{"hidden_size": 640, "intermediate_size": 2112, "vocab_size": 38835, "rope_theta": 10000.0, "init_std_down": 0.0}
MLP neurons of a small language model. Each row is named by its layer, matrix (gate and up: input weights; down: output weights) and neuron, and shows model dimensions 288-383. Each number is 128 + 24 x the weight over its row's rms, rounded and kept within 0 to 255. A neuron's up and down rows have the sign that makes its largest values positive.
After each neuron's rows, "fires in" lists the words (lower case) most often at its 100 highest values on Wikipedia text that the model never trained on; "fires on" lists the tokens most often at its 100 highest values on Wikipedia text that the model never trained on.

L5.gate1485 [145 108 142  90 104 142 117 154 169 147 102 119 133  80 138 153 155 150 153 143 125 133  71 114 150 136 137 116 150 132 146  77 112 127 114 111 119 142 116 126 134  70 109 110 120 122 142 122 117  94 129 148  94 133 151 123 142 126 136 152 133 144  72 116 147 159 133 141 112 142 124 154 135 134 155 128 149 152 147 174 145  95 117 104 124 120 143 163 153 169 126 153 160 104 120 112]
L5.up1485 [151 145 115 137 163 156 133 139 146 114 156  99 101  89 147 117 144 136 123 145 101  90 129 114 149  91 162 161 119 174 164 145  97 125 137 167 133 122 163 171 105 135 118 126  96 110 113 122 148 106 105  98 134 137 134 130 153 135 121 116  97 147 168 135 110 142 126 161 146 140  98 121 168 139 111 102  81 193 148  88 129 118  93 115 150 123 129 148 142 140 132 112  78  92 134 165]
L5.down1485 [145 130 127 133 136 132 117 141 130 106 116 108 129 114 136 106 169  87 105 140 137  98 124 147 176 141 103 146 114 121 163 123 164 124 128 126 142 162  73 133 142 133  99 122 153 114  57 117  91  91 177 143 148 145 121 130 130 158 101 125 119 126 115 118 132 113 156  97 132 105  81 119 153 159 153 141 118 104 141 145 173 127 128 168  97 134  67 160 119 124 129 156 143 168 142 130]
fires in: "became", "to", "become", "be", "found", "gave"
fires on: " became", " to", " become", " be", " found", " gave"

L7.gate387 [ 72 116 103 110 135 124 154  97 157 144 147 139 148 137 183 128 129 148 133 118 127 123 110 142 132 114 136 113 149 176 104 162 135 131 145 133 114 134 112 114 115 145 100 156 140 138 123 139 138 129  73 145 171 131 175 148 105 129 191 103 137 136 155 131 130 123 182 117 190 145 124 133 138 145 134 151 103 116 135 130 115 136 166 123 108 160 163 112 152 150 187 131 131 145 158 128]
L7.up387 [117 149  83 115  74 129 116 143  92 172 101 137 119 152 127 129 141 107 128 140 171 107 142  80 132 111 164 133 156 126 121  93 136 125 132 103  98 150 128 113 125  97 126 146 126 109 130 155 139  70 141 146 120 108  85 137 124 132  97 137 177 149  72 119 148 117 131 131 154 125 166 138 116 121 143 116 130 153 184 107 114 151  99 140 151 111 152 144 141  60  70 137 106 112 151 155]
L7.down387 [ 68 118 102  98 162 176 130 106 135 116 169 179 103 136 147 108 120 131 126 137 131 167 126 149 124  99 157  79 120 172  93 144 134 103 126 135 188 132 140 141 181 131  80 132 113 135 146 157 149 102 152 154 162 134 103 154 120 173 141  76  93  97 147  94  86 150 111 119 182 163 125 135 123 114 145 110 123 128 136 129 151 135 136 173 102 132 176  93 137 153 159 122 136 142 133 138]
fires in: "with", "has", "have", "had", "number"
fires on: " with", " has", " have", " had", " number"

L7.gate1782 [112 133 159 170 114 137 135 102 122 116 158 154 123 134 127 125  97 123 112 114 127  98 140 133 107  90 106 111 123 134 111 157 145 133 126 168  90 118 105 116 181 123 139 131 106 146 121 106 134 129 143 149 139 119 140 114 109 154 117 125 145 113 140 149 115 143 110 145 131 162 150 133 155 143 123 136 213 101 121 141 140  77 158 144  99 194 153 121 115 185 120 173 123 117 146 129]
L7.up1782 [111 120 141 113  84 108 139 115 141 107 145 170 103 133 119 165 190 161  92 136 157 124 159 106 120 134 129 144 167 125 125 109 119 183 117 104 121 139 135 154 114  92  97 115 112 115 136 140 154 114 187 137 130 110 148 113 128 197 155 150 124 111 109 121 150 175 120 108 107 140 131 136 130 123  89 153 172 143  87 120 147 145 118 150 122 135 116 137 134 153 163  91  96 102 132  58]
L7.down1782 [155 144 138 183 152 136  96 142 150 115 144 101  80 132 109 151  84 138 141 100 107  82 125 119  82 132 128 129 117 114 130 141 138 120 140 156 162 124 149 105 133 118 186 178 114 138 121  90 112 132 176 126 132 145 162 136 119 102 114 130 121 113 117 107 112 150  91 154 130 155 133 119 112 134 112  75  91 152 113 147  69 105 145  95 143  87  71 108 151 121  99 147 132  96 141 133]
fires in: "from", "of", "s"
fires on: " from", " of", "s", " T"

L7.gate1187 [142 136 148 160 126 141 111  91 139 117 148 120 116 149 119 152 129 112 161 156 112 112 104 117 161 115 174 147 109 111  91  85 168 126 127  87 142 146 161 111 156 108 140 129 111 141 129 130 145 126  99 156  70 109 135 128 131 137 144 104 159 110 124 125  99 101 128 123 113 140 107 107 117 110 117 143  93 121 167  85 142 119 120 119 136 113 169 105 118 194 117  94 125 130 146 153]
L7.up1187 [ 96 133 114 170 127 157 137 116  82  98 183 127  92 126 150 155 140 142 145 171 175 111 133 110 154 146 148 127 129 146 112  94 140 108 126 117 129 159 108 115 151 102  97 128  98 114 122 134 108 130  72  94 145 128 144  91 127  92 154 157 149 112 106 136 115 135 134 135 134 156 130 167 209 119 144 129  66 143 139  64 136 136 119 118 106 137 109  97  90 135 169 100 149 147 127 121]
L7.down1187 [147 154 134 132 142 144 113 156 104 119  92 131 143  89 100 126 148 141 128 164 143 173 118 150  72 117 117 138 149 131 143 121 107 113  95 159 200 110  99 149 122  89 165 144 137 132  88 148 150  96 136 122  75 100  79 113 126 144 106 119  83 138  98 136 131 128 122  96 124 178 108 124 113 149 144  94 123 155 155  74 119 122 130 127 136 159 136 149 140 150 142  99  95 154 133 165]
fires in: "was", "is", "be", "as", "been", "has"
fires on: " was", " is", " be", " as", " been", " has"

L7.gate1741 [ 94 125 169 112 116 162 130 153 177 144 128 141 107 137 118 129 111 148 138 133 115  97 109  50  96 120 169 141 119 136 105 136 119 136 146 135 129 174 161 139 118 171 107 127 122 118 140 116 146 108 150 138 113 125 148 132 111 151 134 102 129 130  97 158 151 123 165 135 115 154 110 152 103 142 124 161 105 161 134  98 103 108 138 143 168  62 117 144 136 127 136 130 134 135 111 131]
L7.up1741 [119  97 143  96 117 119  95 169 133 137 145 123 104 108 111 111 112 154 140 125 170 136  97 125 119 140 120 103 148  94 161 147 139  69 167 146 122 163 142 162 150 147 106 140 144 120 139 138 158 101 117 121 119  55 146 111 113 102 124 151  85 107 136 112 175 143 134 131 147  99 174 121 143 124 165 105 120  92 146 108 110 108 129 126 167 124 144 117 149 135  92 113 145 145 132 116]
L7.down1741 [153 139 114 132 136 175 131 150  75 150 119 161 101  88 143 103  68 118 135 107 145 127 140 189 169 148 108 125 136 131 145 118 129 100 155 140 139 140 161 124 177 120  99 134  92 134  44 115 105 111 134 119 134  98 151  97 107 112 106 182 165 158  87 140 153  85 108 143  85 130 110 115 148 142 106 117 140 137 176  78 134 157 134 166 145 148 127  99 112 108 110 107 139 147 160 147]
fires in: "for", "by", "of", "over", "in"
fires on: " for", " of", " by", " For", "in", " over"

L7.gate1906 [136 130 127 112 149 163 141 140 130 138 171 108 122 113 142 145 143 165 126 122  97 136 107 128 117 139 135 148 135 149 111 121 118 126 122 137 120  97 106 129 127 100 114 114 109 134 143 106 116 168  82 153 139 121 141 127  99 121 109 112 113 140  93 134 116  88 160  91 175 103 135 106  94 133 155 133 119 128 131  99 204 135 162  83 108 132 158 142 155 199 163 117 130 109  94 169]
L7.up1906 [108 155 105 178 136 128 109 118 112 128 106 113 172 125 126 144 130 103 123 127 143 144 130 100 132 112 138 137 129 138 138 167 103 167 118 122 151 102 157 119 113 139 127 136  88  95 121 133 133 121 141  75  90 120 122 142 136  81 133 127 137 118 157 136 117 129 115 125 103 167 120 189 126  98 128 127  98 139 169 141 134 111 125  87 137  92 103 149 136 121 106 131 131 118 139 141]
L7.down1906 [150 137 140 140 109 115 123 149 130  97 126 123 182  84 123 143 178 122 103  60 167  97 156 146 120 118 108 172 116 172 188 152  99 118 127 143 142 111 119 113 132 148 111 117 127 120   3 118 139 135 121 120 109 112 152 160 115 130 166 185 139 131 138  83 110 108 127 130 162 159  88 136 135 134 131 121 132 153 136 115 119 127 111  97 115 143  93 190 123 153 145 128 112 143 102 134]
fires in: "of", "to", "for", "in", "from"
fires on: " of", " to", " for", " in", " from", "2"

L7.gate1179 [104 131 192 145 171 149 123 138  94 104 142 130 105 110 126 118 115 160  91  89 153 126 121 128 103 124 124 153 132 145 132 114 154 114 133 147 118 159  95 109  93 123 102 138 111 110 124 156 102 126 133 149 129 113 102 101 126 114 129  92 121 114  78 116 134 172 136 126 141 156 101 124 173 131 163 115 165 121 144 111 137 109 135 167 155  89 142 132 179 144  93 122 140  96 146 118]
L7.up1179 [136 118 133 153 154 137  80 103 109 109 118 115 116 101 104 118 112 152 126 107 177 113 123  77 117 119 133 117 170 121 103 128 138 127 131 127 128 135  95 124 133 132 137 135 152 143 135 181 125 107  99 161 134  98  97 124 158 111 141 114 118  93 124 144 124 110 119 137 135 162 144 103 129 128 119 124 202 123 167  96  99 115 146 165 147 145 139 123 135 145 103 127 119  68 126 101]
L7.down1179 [165 138 101 101 150 195 118 133 127 143 119 131  98  93 131 112 124 117 123 125 149 141 109  95 133 133 103 104 159 143  92 125 138  93 143 112 128 134 149 125  98 146  98 134 130 152  69 121  85 156 137 152 137 116 168 156 132 113 137  41  96 126 145 169  88 161 124  97 108 149  97 132 109 103 154  98 151 107 161 104  99 106 113 159 152 134 152 150 167 151  93 128 138 105 154 148]
fires in: "of", "with", "by"
fires on: " of", " with", " by"

L7.gate773 [ 87 135 116 124 171 126 147 110 131 121 102  79  91 145 118 132 138 106  52 127 154 148 105 166 133 126 109 105 123 141 136 120 124 117 121 121 114 101 124 134 139 132  83 130  97 155 127 135 134  76 119 126 156 103 152 133 121 116 180 148 160 152 142 147 131 158 136 151 119 137 102 135 150 135 118 155 255  85 129 144 151 129 111 137 155 129 131 139 132 123 178  94 120 120  82 125]
L7.up773 [121 104  91 139 127 105 165  95 146 144 140 166 112 165 154 106 167 117 107 140 143 105 177 142 128 116 130 126 134 122 105 185 158 143 119 117 111 101 170 153 103  93 116 105 112  84 144 109 114 120 155 150 147 125 130 153 141 111 168 126 152 159 141 132 136 122 164 117 116 147 168 118 119  97 121 141 168  99 159 125 128  98 128 165 130 107 124 160 121  84 122 101 160 162 135 114]
L7.down773 [ 83 123 100 109 163  95 151 115 166 124 112 133 118 111 108 129 148 125 118 121 114 131 139 132 115 105  70 172 138 130 147 148 127 125 124  98 209 147 159 115 137 135 100 114 136 121  64 107  94 138 140 129  97 127 118 138 122 118 144 124 103 125  89 120 137 107 137 129 164 115 116 124 119 128  96 123 131 119 141 122 109 115 133  94 153  79 104 127 131 161 184 139 107 134 121 152]
fires in: "at", "in", "from", "of"
fires on: " at", " in", " from", " of"

L7.gate1630 [141 146 131 160 154 164 101 107 173 119 121 119 120 102  86 170 128 146 127 155  88 145 136  99 143 121 146 120 144  91 166 159 100 139  86 159 130 135 136 106 136 157 162 137 111 152 147  96  87 142  99 106  96 110 126 102 100  77 125 110 159 148  96 125 112 133  96 140 134 176 171 160 155 129 118 169 156 128 143 151 164 138 136 152 127 116 114 112 163 186 153 158 158 162 132 120]
L7.up1630 [ 88 109 107  99 128 128  89 144 123 100 133 106 136  94 157 161 146 154 171 136 144 160 109 133 145 106 117 127 154 119 118 111 109 116 107 112 128 127 131 129 118 112 167 148 159 135 142 115  99 122 115 100  55 105 128 119 136 132 150 153 120 132 117 110 148 157 145 137  98 124 154 175 136 109 131 125 130 136  99 138 147 183 140 143 130 137 111 137 147 129 123 116 150 135 128 172]
L7.down1630 [108 120 106 105 131  90 113 144 125 129  93 101 146 149 162 138 172 154  73  88 105 121 158 138  98 140 129 136 133 129 113 117  65 145 152 129 158 141 138 150 114 106 118 111 153 129 150 149 138  94 122 117 159 152 126 123 121 134 138 152 129 107 140 105 152 112 146 184  84 116 155 131 115 112 100 161 133 132 141 113 116 148 127 104 139 121 126 169 120 108 111 149 156 147 129 140]
fires in: "of", "among"
fires on: " of", " among"

L7.gate1728 [ 96 143  77  75 132 136  87  91  89 104 124 130 154 166 145 111  81 117 159 139 152 115 141 122 131 127 117  95  94 103 100 143 147 149  92 127 145 120 154  96 156 131 128 138 143 154 140 132 155 101  78 120 144 122 124  84 136 107 126 150 136 113 161 124 154 138 104 115 171 117 128 124 120 137 147 105 167 154 158 166 127 142 105  95 136 137 146 129 109  95 154 124 144 137 136 143]
L7.up1728 [102 163 106 139 142 135 143 128 110 122 139 114 105 119 145 143 115 118 189 137 104 150 121 113 141 114 151 107 127 162 105 159  96 122 103  81 138 118 112  98 169 137 146 101 146 130 151 153 116 101 124 120 107  79 156 125 132 119 122 102 116 111 123 126 146 140  85 100 131 135 191 136 126 131 116 127 148 122 156  98 178 149 126 181 147 136 152  91 132 124 103  74 137 169 135 123]
L7.down1728 [112 119 137 132 169 126 119 108  85  72 120 116 122 134 114 115  86  80 134 170 154 160  90 123 145 165 103 111  94 141 115 132 138 159 144 103 195 110 112 125 127 137 149 138  80 136  54 147 149 144 114 160 137 109 122 100 147 120 135 123 132 103 151 127 147 141  83 142 168 100 127 158 132 121  89 117 109 109 113 151 112 120 135 186 152 143 114 111 130 114 155 123 100 114 105 158]
fires in: "at", "from"
fires on: " at", " At", "At", " from"

L7.gate1566 [117 123 122 105  94 165 122 113 120 131 144 120 105 177 129 158  80 116 145 124 105 131 139 165 113 167 165 134  85 123 181 156 128  97 125 153 113 128 117  85 137 154 101  80 144 103 122 131 115 164  76 128 102  87 128 124  80 105 121 149 108 125 103 128 106 131  78 170  87 165 154 103  87 128 151 162 167 131 174 131 108 155 144 118 115 111 140 110 108 183  92 137 133 135 134 154]
L7.up1566 [145 141 146 116  99 128 131 153 121 113 110 132 137 124 125 139 138 122 133 124 135  99 169 108  96  80 127 111  71 125 128  90 138 117 136 152 124 104  94 143  69  74 122  96 127 158 140 135 128 136 144 144 166 125 185 133 113 110 136 115 145 136 141 167  93  96 114 132 130 113 144 127 153 128 138 155  89 132 131 125 121 135  93  75 118 119 131  86 107  77 112 128 156 150 119 140]
L7.down1566 [100 103 140 127 126  88 131 129  95  96 120 154 169 115 183 143 117 108 139 141 142 143 171 125 131  99 143 138 155 118 107 112 145 109 141 114 101 131 160 127  87 127 126 104 110 121  87 144 126  90 132 116 193 149 176 117 163 149 127 122 109 131 207 128 111 113 169 161 118 127 110 127 146 104 164 166 150 132 123 147 116 152 115 120 123 112 119  97 144 115 121 154 168 125 163 152]
fires in: "of", "all", "among", "by", "two", "from"
fires on: " of", " all", " among", " by", " two", " from"

L5.gate357 [102 118 152 151 146 145 109  88 159 129 130 116 168 144  84  99 145 101 148 142 131  86 153 112 119 108 136 123 134 149 125 126 149  95 104  74 133 186 149 141 138 116 111 132 155 155 133  91 101 136 110 115 127 114 137 125  53 120 152 149 130 133 123 106 153 172 138 177 140 153 120 111 156 121 131 131 153 149 185 133 130 106 119 111 141 105 122 182 132 137 173 106 156 145 163  97]
L5.up357 [113 137 130 141 108 128 133  69 125 108 126  91 123 120 121 137 136 131 120  88 128 144 118  91 108  77 140 166 119 112 113 162 113 122 114  63 149 141 171 163 122 143 105 153 100 133 140 128 127 132 120  84 120 137 157 160 133 191 115 106 140 148 104 168 173 164 132 129 155 142 135 134 106 124  96 115 119 129 126 134 149 169 136 109 118 103 163 119 139 118 142 102 156 173 133 116]
L5.down357 [ 86 125 113 167 135 110 150  86 136 139 128 114 132  97 113 113 137  95 139 116 148 127 179 111 117 116 118 133 139 111 137 135  79 125 105  88 189 166 134 135 135 137  88 130 125 104 231 105 148 119 162 104 114 132 138 168 136 116 113 137 103 140 102 133 143 126 159  81 134 106 138 136 122 140 162 167 158 100 108 144 151 154 131 115 138  93 134 141 163 149 140 130 188 166 147 103]
fires in: "san", "point", "st", "after", "santa", "saint"
fires on: " San", " point", " St", " Santa", " after", " Saint"

L7.gate394 [188  91 141 104  99 125 134 120 159 149 142 124 134 150 130 153 124 113 141  98 163 129 125 141 149 139 152  59 129 113 112 117  97 127 130 118 135  89 121 116 116 139 102 147 113 148 142 109 131 114 116 138 127 118 133 169 131 139 125 138 122 135 135 112 123 147  75 132 141 168 107 144 120 118 130  97 148 184 132  87 118 164 131 133 135 143 130 145 134 182  87 149  86 105 133 143]
L7.up394 [135  88 117 156  94 141 100 159 126 127 130 153 176 138 127  94 126 156  97 116 182 146 110 123 116 148 136 111 129 122 139 119 158 147 130 133 113 132 123  97  86 103 155 121 108 112 137 165 138  95 107 142 144 140  92 130 139 109 159 111 136 155 105 160 180 117  86 117 157 110 142 122 129 114 133 131 178 144 127 145 140 175 153 110 157 168 137 151 162 108 107 131 127 150 187  93]
L7.down394 [142 101 155 144 145 141  89 127 122 101 136 129 155 158 140 105 155 171 103 153 162  99 161  94 100 118 114 117 116 171 163 112 163 154 143 147 120 153 129 166 145 100 152 100 118 137  27 179 106 132 131 131 101 162 132 139 134 154 141 119  99 162 112 130 119 133 130 113 143 148  93 139 112 129 146 157 128 112 128 124 167  97 155 143 102 163 113 174 130 138 124  98 117 100 156 131]
fires in: "had", "with", "have", "who"
fires on: " had", " with", " have", " who", " of", " has"

L7.gate1249 [129 160 169 143  99 184 127 100 144 127 130 102 153 110 133 120 129 111 149 135 107 118 137 112 145  98 139 114 121 128 146 104 127 105 129 165 110 109 143 117 124 144 109 111  94 140 129 126 111 132  98 157 139 111 171  96 115  94 143 113 164 114 145 139  91 143 171 176 105 143 136 122 141 155 125 141 119 107 127 125 142 118 127 140 123 130 143 119  79 134 168 170 164 111 134 103]
L7.up1249 [111 145 124  78 117 132 115 150 119  84 129 138 117 141 108 113 147 147 141  94 140  47 109 107  99 136 107 140 142 130 139  76 126  98 128 149 128 147 142 125 160  88 112 135  97 112 144 134  74 142 111 138  94  85 131 115 138 136 141 162 121 123 152 136  92 178 140 200 110  91 107 132 173 138 137 131 133  98 143 129 112 140 141 159 131 135 144 143 126  90 146 139 130 151 119  98]
L7.down1249 [103 100 120 101 134  68 131 169  90  83 117 125 119 132 139 144 129 122 124 107 127 111 156 123 163 146  86 136 105 108 104 116 114 123  87 135 110 133 125 159 105 132  91 119  76 114 131 133 127 144 109  82 195 123 177  83 125 145 125 157 134 186  96 112 169  94 144 176  93 116 130 125 147 138 134 144 172 175 151 150 167 176 122 131 123  98 111 124 146  83 130 170 141 156 134 174]
fires in: "to", "of", "in", "for", "among"
fires on: " to", " of", " in", " for", " among"

L7.gate1501 [152 129 187 179  99 140  96 133  67 179 174 103 128 142 113 120 136 142 134 138 133 120 150 112 133 119 138 106 161 108 125 112 112 161 133 149 128 117 177 145 123 109 149 141  93 131 150  94 135 123 120 164 162 110  92 142 145 108 147 163 106 146 116 129 130 178 147 188 102 146 154 162 114 115 100 126 156 134 132 127 127 150 122 167 126  77 136  96 127 109 187 109 127 124 127 167]
L7.up1501 [ 92 149 114 129 124 148 118  94 146 131 150 146 131 126 139  99 150 138 183 126 112 147 120 114 141 101 111 136 134 141 109 165 151 126  94 144 132 145 113 174 129 134 149 110 157 134 126  89 174 159 139 148 129 153 191 133 100  87 104 109 186  94 120 138 140 145 112 149  80 119 134 115 166 152 145 140 120 192 114 116  79 150 183  79 114 131 138 151 115 112 155 128 136 129 138 180]
L7.down1501 [ 86 150 126 144 112 122 156 174 132 107 162 132  93 120  93 126 108 108  89 125 121  88  79 114 136 161  71 118 118 112  96 136 150 180 141  99 120 113 124 163 142 140 144 115  97 146  88 111 150 128 140  91 170 146 127 138 141 131 131 150 168 116 127 126 113 136 135 173 158 138  66  82 137 128  91  84 160 142 165 139 138 150 126 142 124 121 120 125 148 115 158  95 151 113 140 138]
fires in: "to", "from", "like", "since", "before", "until"
fires on: " to", " from", " Like", " since", " before", " until"

L5.gate366 [104 109 148 128 143 131 155 126 139 134 174 122 125 132  92 129 135 144 172 130  94 121 147 175 111 106 134 145 102  91 136 111 114 118 106 140 124 105 137 134 128 123 121 164  88 121 150 142 117 132 127 117 106 145 124  85 148  94 116  93 147 135 117 150 135 120 155 122 143 157 173 126 141 129 119 134 126 129 145 107 134 145 143 105 152 125 128 126 146 134 193 160 140 119  98 154]
L5.up366 [187 136 131 109 113 146 142 161 104 141 143 155 122 156 120 160 125 118 118 103 109 127 159 147 179 155 118 125 132  90 117 104  84 155 113 144 117  94 103 146 122  86 129 118 149 116 118 140 139 126 137  84 120  98 154 159 124 126 144 158  79 134 162 137 147 135 101 113 150 110 146 126 112 141 146 122 138 121 109  94 117 152  94 126 157 113 128 144 127 136  72 126 152 141 113 120]
L5.down366 [153 131 130 142 148 130  97 125 109 145 147 128 127 158 105 157 115 124 151 148  99 161 143 153 166 152  96 121 147 107 145 110  92 131 122 133 154 130 107 134 116  82 154 161 138  94  84 157 152 111 140 139  93 142 142 137 172 166 132 132 124 139 106 158  75 117 119 124 120 154 107 136 132 133 119 148  98 157 135 135 154 170 136 177 113 114 154 146  96 115 126 108 130  85 104 106]
fires in: "in", "from", "on", "the"
fires on: " in", " from", " on", " the"

L7.gate1637 [116 131 138  99 112 157 135  46 100 133 127 126 128 134 127 113 137 152 116 120  91 131 163 130 164 105 127 103 103 135  76 151  92 138  99 166 101 120 131 132 134 147 170 148 139 153 136 114 129 193 116 121 101 131 126 109 122 124 105 136 137  98 141 150 118 132 126 129 136 139  79 149 126 144 125 151 104 129 134 137 152 126 132  86 125  82 109 115 103 124 151 142 152 125 105 167]
L7.up1637 [146 108 141  94 119 154 111  60  76 141  97 103  95 146 102 134 142  96 199 120 119 157 149 132 142 119 108 108 122 100 122 162 155 173 125 100 150 123 156 165 128 132 100 133 156 113 123  96 118 117 168  95 122 135 131 131 168 141 118 172 111 102 174 135 153  98 124 117 119 131 120 109 156 150 131 118 166 110 102 128  98 127 131 106 190 111 117 114 113 113 184 105  93 149 129 161]
L7.down1637 [127 129 122 114  98 135 134 123 152 123 118  93 105 138 111 124 132 117 156 146 157 121 104  96 115 144  60 131 107 119 131 151 162 171 122  80 105 102 152 146 138 116 142 131 137 127  54 171 139 121 165 131 105 124 135 119 145 124 130 133 125 121 160 135 114 133 144 146 123 146 124  84 139 116 112 126 121 123 143 144 124 134  48 116 242 127 132 152 119  71 152 135 138 114 123 125]
fires in: "at", "from", "near", "to", "on", "of"
fires on: " at", " from", " to", " near", " At", " on"

L7.gate2045 [130  95 157 109 134 129 173 105 115 126 114 113 189 104 134  77  98 126 112 151 122 111 137 143 144 141 136 116 150  84 127 106 118 128 127 128 106 141 117 143 106 166 159 133 145 160 122 152 133 134 112 148 159  83 169 145 110 123 107 129 118 171 152 106 161 139 131  97 118 105 144 146 126 107 188  97 143  98 165 127 135  99 118 162 170  74 129 123 135 139 121 125 157 170 127 137]
L7.up2045 [108 138 148  71 135 125 110 127 132 121 113 139  96 157 110 125 104 149 173  69 135 143 148  78 149 127 117 117 104 108 157 146 151 144 103 118 118 138 105 139 136 116 130 157 132 124 106 138 129  97 142 151 120 119 149 110 111 152 161  92 126 192 138  63 153 103 152 113 126 109 157 171  90 151 147 174 106 123 161 130 125 148 123 132 121 135 135 140 145 140 156 120  62  94  97 190]
L7.down2045 [140 125 133 131  86 162 132 110 106 167  45 113 145 160 113 145  97 143 135 142 145 145 134 121 160 131 100 139 100 115 153 154 135  80 159 120 126 147 136 156 159  96 119 109 138 137  78  97 116 136 130 126 152 117 200  93 128 102  92 122 113 161 120 158 106 134 134 131 112 102 131 100 105 174 198 114 176 120 118 149 118 120 106 129 157 125 144 143 146 120 108 129 100 113 130 143]
fires in: "in", "it", "by", "at"
fires on: " in", " at", " by", "in", " it", " It"

L7.gate414 [150 123 120  87 133 151 118 105 129 140 147 128 106 108 105 145 162 163 130 117 113 132 122 134 111 141 153 164 149 124 107 143 118  69 130 120 102 122  84 117 193 133 127 115 132 137 126 135 167 126 141 151 149 132 116 121 116 126 128 108 139 178  90 136 104  97 128 106 128 159 123 118 111 160 144  97 152  75 169 124 133 112 173 144 131  96 199 125 110 136 145 121 157 192 141 101]
L7.up414 [159 118  86 130 122 151 100 128  64  91 151 107 139  83 114 171 203 149 141 126 137 179 141 121 127 108 134 127 111 121 151 169 163 132 119 131 122 149 125 122 127 149 162  92  95 118 116 118 134 100 107 114 148 128 123 125  89 108 160 140 145 118 124 156 121 122 122 142 126 119 145 164 137 123 120 127 107 152 129 146  98 168 132 113 109 129 151 112 144 134 146  96 129 129 164 129]
L7.down414 [177 153 146  97 126 153 126 114 116 116  85 102 123  86 131 178 153 142 114 121 112 118 150 163 116 168 117 132 127 130 209 120 122 154 120 112 134 151 131  83 137 128 118 118 148  90  82 148 102 134 113 143 112 111 119 149 152 119 146 128 114  79 113 117 135 114 123 152 123  91 133 124 127 100 151  97 182 121 129 117 148 138 105 160 111 158 149 133 145 126 146 147 142 107 141 124]
fires in: "was", "is", "during", "are", "could", "megalodon"
fires on: " was", " is", " during", " are", " could", "egal"

L5.gate1277 [170 135  96 155 111 124 125 101 129 106 138 132 100 143  95 114  92 113  71 126 123 105 113 139  92 149 169 116  86 125 149 151 105 130 102 156 148 152 145 128 141 193 156 110 115 195 133 132 122  92  92  98 148 156 105 110  99 153 120  55 159 117 115 116  92  83 114 133 150 133 121 134 106 129 101 149 131 132 110 131 145 182 104 133 157 112 155 166 104 148 111 148  67 138 122 116]
L5.up1277 [143 129 148 158  81  95 110 131 135 149 103 102 122  95 162 166 136  75 128 111 157  95 196 127 179 115 157 113 125 105 128 118  99 157 127  79 128 152 116 159 119 115 113 107  88  81 152 106 131 154  84 100 142 139 107 133 136 102 135 125 150 118 114  99 130 147  90 132  99 116 132 146 176 129 129 104 104 120 101 160  99 144  86 124 134 129 128 158 125  96  99 121 145 148 137  81]
L5.down1277 [157 146 167 153 153  95  94 121 127  85 100 131 125 138 120 120 117 137 149 120 142 140 151 138 135 113 133  96 123 124 132 174 114  95 134 134  50 135 115 119 130 150 118 183  84 124 149 132 115 129 132 143 126 135 115 118  50 109 138 155 164 127 137 152 147  95 119 108 135  95 125 132 130 103 110 110 146 105 119 134 126 128 100 187 168  97 129 161  88 120 125 103 121  98 107 127]
fires in: "where", "which", "how"
fires on: " where", " which", " how", "o"

L5.gate426 [146  97 131 174 113 190 125 110 175 120 151 131 123  88  86 146 161 113 139 136 179 111 135 149 177 125 161 136  88 137 154 118 126  92 102 108 133 115 179 111 122 132 129 141 165 139 143  93 120 117 181 143 119 138 143 144 124 159 177 141 114 122 104 114 140 100 145 122 153 146  50 152  85 129  85 120 128 156 134  94 100 124 217 170 128 134 136 163 137 118 126  93  90  89 131 129]
L5.up426 [130 122  90 104 153 117 101 131 143 127 166 112 122 140 157 124 102 143 129 163 127 158 113 125 132 149 169 142 105 130 111 111 140 131 127 164  98 131 147  88 117 109 132 149 112 126 112 117  94 132  97 120 110 105 105 162  95 128 134  93 142 108  76  99  86 124 141 124 116 130 113 138  97 111 113 122  97 148 145 148 125 110 141 146 132  85 130 182 140 143 119 133 118 136 125 155]
L5.down426 [162 105 133 135 129 132 150 100 123 111 114  94 136 173  96 163 141 160 176 141 152  65 111 148 183 152 119 115 127 150 134 115 128 116 124 122  95 125 175 121 155 118 106 149 140 167  65 105  89 138 122 118 116 130  99 135  83 138 163 111 109 122 124 158 116 137 134 105 118 150  47 148 137 136 117 109 119 144 133 153 138 113 204 145 121 103 115 168 134 164 166 142  90 112 164 117]
fires in: "had", "has", "have", "want", "wants", "wanted"
fires on: " had", " has", " have", " want", " wants", " wanted"